MLP neurons of a small language model. Each row is named by its layer, matrix (down: output weights) and neuron, and shows model dimensions 0-255. Each number is 128 + 24 x the weight over its row's rms, rounded and kept within 0 to 255. Numbers have three digits each.
Before each neuron's rows, "fires before" lists the tokens most often just after its 100 highest values on Wikipedia text that the model never trained on.

fires before: "iv", "es", "it", "ar", "pt", "or"
L2.down48:087123129093096114106077104117120136106145109131158118115118184126119111115166124097166113109103106114154101104129137137130123118117139144130160157099095115144182115143120132081107130119121085136119156152135162123107154124139117088104119125117129090127123142112104181107149173121159161119090150142125098143147135123131146062139105129186126102131143113089120127130121150127158109139102140092128141122141157097156090124116145111148094149166131171109150127140086120122139135129151166100133119135132198123151150183112121149122109117119144129128155110155109121137155142095134140079153155158064130113134146135110100144128106105146119091121131078135106122080135140156138130142076150112141156119136159154112144129103101126136161170181161183097131105148140101156121160171145113

fires before: "urn", "ild", "il", "ad", "ir", "ion"
L2.down807:154107133111113128097124165181121138129127135112154116112141101075156116102117134106136133184126133117133069118142156160128138101087106151138140091138131124153133134133176088132127134167174126185135144153065156052147154083160129110123123172137078175110108134162125139139171130090123119128124105140128069127158159120110133078132134174134129102144135136133119144120142103131096100122149120117126108133127128145076149116106116131093115098128126160143111121129169132089170121109112103127147187124186149094129153127124131160126120116132176130164117138129146108170142116087135109164145120109136103100137114140159137158086142119137120075091135095138124114126104100099095154123139098161120144105135130138158128140135092130119121115153156128157100124146146121093103142130134127

fires before: " as", "ur", "oun", "ic"
L3.down475:115119105153138133097111151128118122126139131131108157188146127125103057134136109126104175140133113126142129119122112051130111137073138103145132140116104103138123155111163117135168182092114127101121145132131164111105157171156155163135137106099080162126129136142104141106130075091126128147103070124104133081139095089106114149165151152161146183125128116120140099118115151145148128138138128098094167114113066132138138117170169085153107113106157129122105126158128125160176112177123112096112137147094129121155166112140133121122106140091156167088131155113123133112143124136167119123156154138159119167143153107099119134129144143093111115101111116143123122166152132142139130116158089112139145125155144111150134095131122135136163137153135085095143115126159140111144146107084085

fires before: "iv", "ial", " d", "pt", "g", "o"
L2.down343:110116124117142127101141161116123121143171074138135130172096160144148168108139128169128129150132111138149087097092143126141111131121079129123184117130091085133121133117130152123107136099083124120183120153144100150077134117124158106149118167116074102134117125156137105178126116140101084083135072134133137167139131149105146120152131098124163139149105126126122124131152107145103139131171108148118133136130152144143107122135101112094142135195108110122092112132135125140110124126152118095127161140149087110167148129110143160131130095153136136140112106095169153146141145124124134127105120142096139171119111155187110083121163124117113081105110137132110107121151112122184106141158108095140196104157151173121157140120139104101113101138112152153147070115118118163150103122095111

fires before: "at", "er", "ed", "hip", "te", "ers"
L3.down37:161141190145105121119145131144128144119088122142099157148128142113098116114087117162127147141153138133141154112096099138155123123133160127136064113115149149123093156133129131130144109100098180138145103114145111162124097153137097138112179136160098130135084095148116132132101153131130119174093120106132129148130124129106159153142136148134158121110144139163190107110137125087101138131133119101103138105108075108104131080143129141132094167108160110120147147162167100107142149132129135138129135095111155110150139112120122145130101143136119122184099146108107109137117131102142121131098159122093121099106106062070128123140148132141148125112114204114130147154154164082117139107153176081128163161145116126140091142112118100135126149145149145150132125156119127073162076173092143

fires before: "ation", "y", "ative", "ig", "ical", "ations"
L13.down410:122157189131134113110116174085117150110136120135077101118134112092138067126101090147120074082116090107128119155139131111147114151103124135094112112139134096135094206120153131159163132110149154144117142158181164126153122126086117136140141114130136101121129132121119096165162148146119153101134088126029096119118099146157141168126136149130100118137102102148151099140137114136154145154156143127112098146168120111100200094137119079122145115125121156111113168132130165100108141122137132123134145133151143137131091107129171105110119137085115159112136116097139119116151115145124122123125155166117123123137109163110150138135107134137139120163085178123176159113117136168163154130109125138127132136131136130117126113104143140157137138131134115126063162145122086099127111128140128

fires before: " the", "it", "d", "le", "|", "fer"
L7.down176:098104126127101100169149116089095136157119119116122135116101101095130143120106121114130121107104136146120116135163112122129131145088106129136128136113074153126140077122077108125111114134151159130148153154065102122159136118127101116160112124116160107126121083143184120089126123146120159136141121111111133112132111110162138109131142148120134151146190102146125136120171133101162138136116139156133154150118102146062145156120156123126157132120149126138135158156181144105100109152143139134096202138116128120115072158170121102188146174129111165087140117098146126128137144144160113093143100137090139116140159115178118168120127141127126116129126106126109100142132119108130115099094157116052160149125119124135170143150165112128107136084164113142146113079108167154105092150130131

fires before: "pe", "ing", "ot", "duc", "du", "o"
L5.down978:144168130106123138163107101121094135123148126146136138115131154114125102136144129119139186128123108135102140149177092122101103138152142126098159145130100139156130101099139122133108102175092139133155084170116133119134115126076098116140166120136119131088136132131124155110092166123171122129140122121148143157090117136132136146101095130138079127112166130115146151119163121151122125129126072155074118112111132096120115125078169117116113137128126142161160138140094124124151112143149118142106155100136162047127130157132145135138166111126083134095112193162119136163130127126146164113114106151121147129111155123137102133114190145138141158182175107130140149150153121120105092119139095108109145118166102106131130100096136148127123128080160087094110122115118146118108171145127042

fires before: "oun", "ing", "al", "ual", "ivers", "ic"
L9.down74:121103130110103147158146148117102107121141158125160125158153157072116065122098117193108114123166149114150151121113195115145099158187133165096108091155116142082108102150133124128112142137108168182114109135104149096103091150130098133110126122097111106142138122121145153158113129158101101133111103130156087074128141169138159119114109124138112135131158149107125117146103162131146113141125115166121167122119098161134115140113135149090115151095119156121105130132153115060148114122119100127133099135121104092151135089149164137109117116126112094126186160074161102098128147136129113160161176161124101107164118137114144111148152193085134131100148131148119137137143110107114144174122144122127164143141137130102153110140102114104086127134138111114136132144131147149122108152136117

fires before: "y", "ball", " (", "ar", "d", "h"
L7.down738:113166153099132144128144093148169120124109133142115129101125157116132153163171153126093131110131157175123083120107136154175115088094135097119141129109108117139128117096120146133106103080146134128099100140176104125110054107119126111187118185163146171152139110117146109122126094075128120137133114135194123113127096158124112133146137127118146145129181098134108116157115116103143088136172126117164146143156161156156154121145113125106109121141131122134137145081129143133157129107139106097167146143125125133147138116134085118125076098168117127142119134145112128167107150111101090118108159129139118122092134079086125107122165074156132162125108146136121129086107133128143136135169149105158118151148165101158139119099132154100096167105136136127131142148086127096147174089121114

fires before: " |", "ail", "age", "ron", "ite", "i"
L7.down252:121125151172157113069076150124171182127097099139177086166132119083150114126129105114166129114149151143143148134132119118109115185114114161151128125113142126138091112117165159081095113120109172152110138131144118128093164139121136144140124121131129142139181115081152158158130125160125137130149142114139115112156152134095131125149164151155098140138149138139152111139126105149114117116149132128088093138166140143124115127122172088136130131129174149089127129144113137123160156130110144095117133130064151121171119121136140113125143119115123103127130124165114178114149138065139110099109073120139166150135117183091108105114146139105150106104094102082090106114106151125094113143088103106112110128129124147119141092156159081143171096121104166117131108134145106112115129166097112

fires before: "%", " |", "er", " s", " m"
L7.down703:131145146104077166159182143112170112131097125113136125113100114149158130083130094101157108120106115094148093123126143108138142103099097147109088151099131099115151181161130114092132109103150162128063094175172164147142115097130148125147147125125081118136128146134080083139129101111123101175169134117158135105137123127159153089114117094123159162137158079142101106122130165070103127119123092166123166085137110136157139167158115100095161127157136134140098150117114126116135103117176077137146157163138100150116116155117076131121157139093115126137086116106110104122148142124132118164114112140116142106153105086119134144128132154150153161118126151153137126147120150154111122109143129154138153136153109142155155126137098140157120127117143148119144130101135139102141177098131105

fires before: "p", "ased", "o", "ase", "v", "g"
L5.down778:127127144167147128112131136097119161133156140136108108095119092127165115127156136119151092120148146127129099086143142111146128093118111162084116125128162107116124112157132108094122096128131110106121103136142105110172167127106062114105125163140087110174130157130082179075131098132080166125105129125091167139111154157111140106127150157093125149110149108112161191134147132128146158132092105138109151120203112120131183153142130154127103141151090113095110153137084105133153156130103126098129084166131119120125171147139116131112114149088139143102123102131124154155121132127116173078120113127091164136141125134132144157148108126171122123084163162133109136123134148102151130115110119165116138098099159126099135146166106148128127133120094102094177139141152113115121157168126113

fires before: " |", "ial", "er", "iam", "ers"
L3.down873:094100168163139128130181088118164150149106129157107061109148127115140133131141079097120090113167116132146121158111121114082118135105107157120118092144141092126153136150123115121131126103122117128130151143107118146144140101154160169084161137093107197103196132143159116144164121105170167120117154125127173143142147151113159132112149158136124074135113182095120109132123107129121130123140118116132129122128134120114145178140145167112096129148083149112114116139130146084144138147129125148141157121133151087073097147130136103110133141108100085120095122123123150132131129100125148157125135112128078114130128141144166134154140131175152158075112150104137116140133143065098133138097132135112125146168139120164074141109160106093137110120099112109185105129136114147150135111130099

fires before: " |", "ore", "ious", "i", "ent", "e"
L9.down15:127138104138146124145118147106181159131162122099107131151122111124157098140094140117163134119100165115125154075111170105126102117136159103120118184161097118165156119113114130111142137149098112158147106122133100104128111113168135136166122146107157113100121108126166128090114131120124116102105070090139133153182143150150134127114151106180144177107094147100118118128142137199161083124131104132112155098119129113165111125141118078128119135140066140131112102162140155086110146124144124089118079072144126100124130129137124140105096147177144137112169116135149162106101114166112157125122113162117163186119156093108089135113135096124172117147111116130131147168098144161131115124144115120134139148106121139162114087143110126121149101129089165163136116136109140153094134146113129

fires before: "ased", "e", "ase", "g", "or", "t"
L2.down63:132109152117169134101116139108101154106149146108133132074176133141107156125128121110119093131164136135088176082161127124141125115085127158145133139120118128173114121129104105129141129117098123138130108139076127164151181094146125143131129159124120135107152087148153116132138143049096100127141126122135126127132147134163093111106134134121124103120053162132145141134134129139153138130102104136128115089150119138128148143165116103159158122095115133124121158133163098154153091175112127123158114126097090142170132166087116105131119149131131141150086127124081134152126135136147136132127112156125100150117112144122090159141092177114133149083104148094083142133148134081139142122108109183147155121128122113114116146165093159133155121082119151147160119102127165147169094208109114

fires before: "|", "|---", "|---|---", "C"
L3.down110:080102091147125130166110134121152144141119094102078148089106138129187143165098131132127146153100150130112108132112094165146091136110136105104133100126143135145166134155109096111139138097134136129109129164100098143151145130130129087115166090168196135107107104121158109187132161053126146120137091107135148117145128125134135112134080103106129111144133147146137103128104114130142086130102122121139108162117156127129085164085148143119152084125134115158163079116106141116107145109152086100120170139134127146106155138119132086124088164152137115117174162171077148103148126143150112169158148114181118130163129115142118112144146121121149153124167098117167174107122134105113144133122107141137148141136152141115111150106147138103169097148092150118146136108122101154113120097130139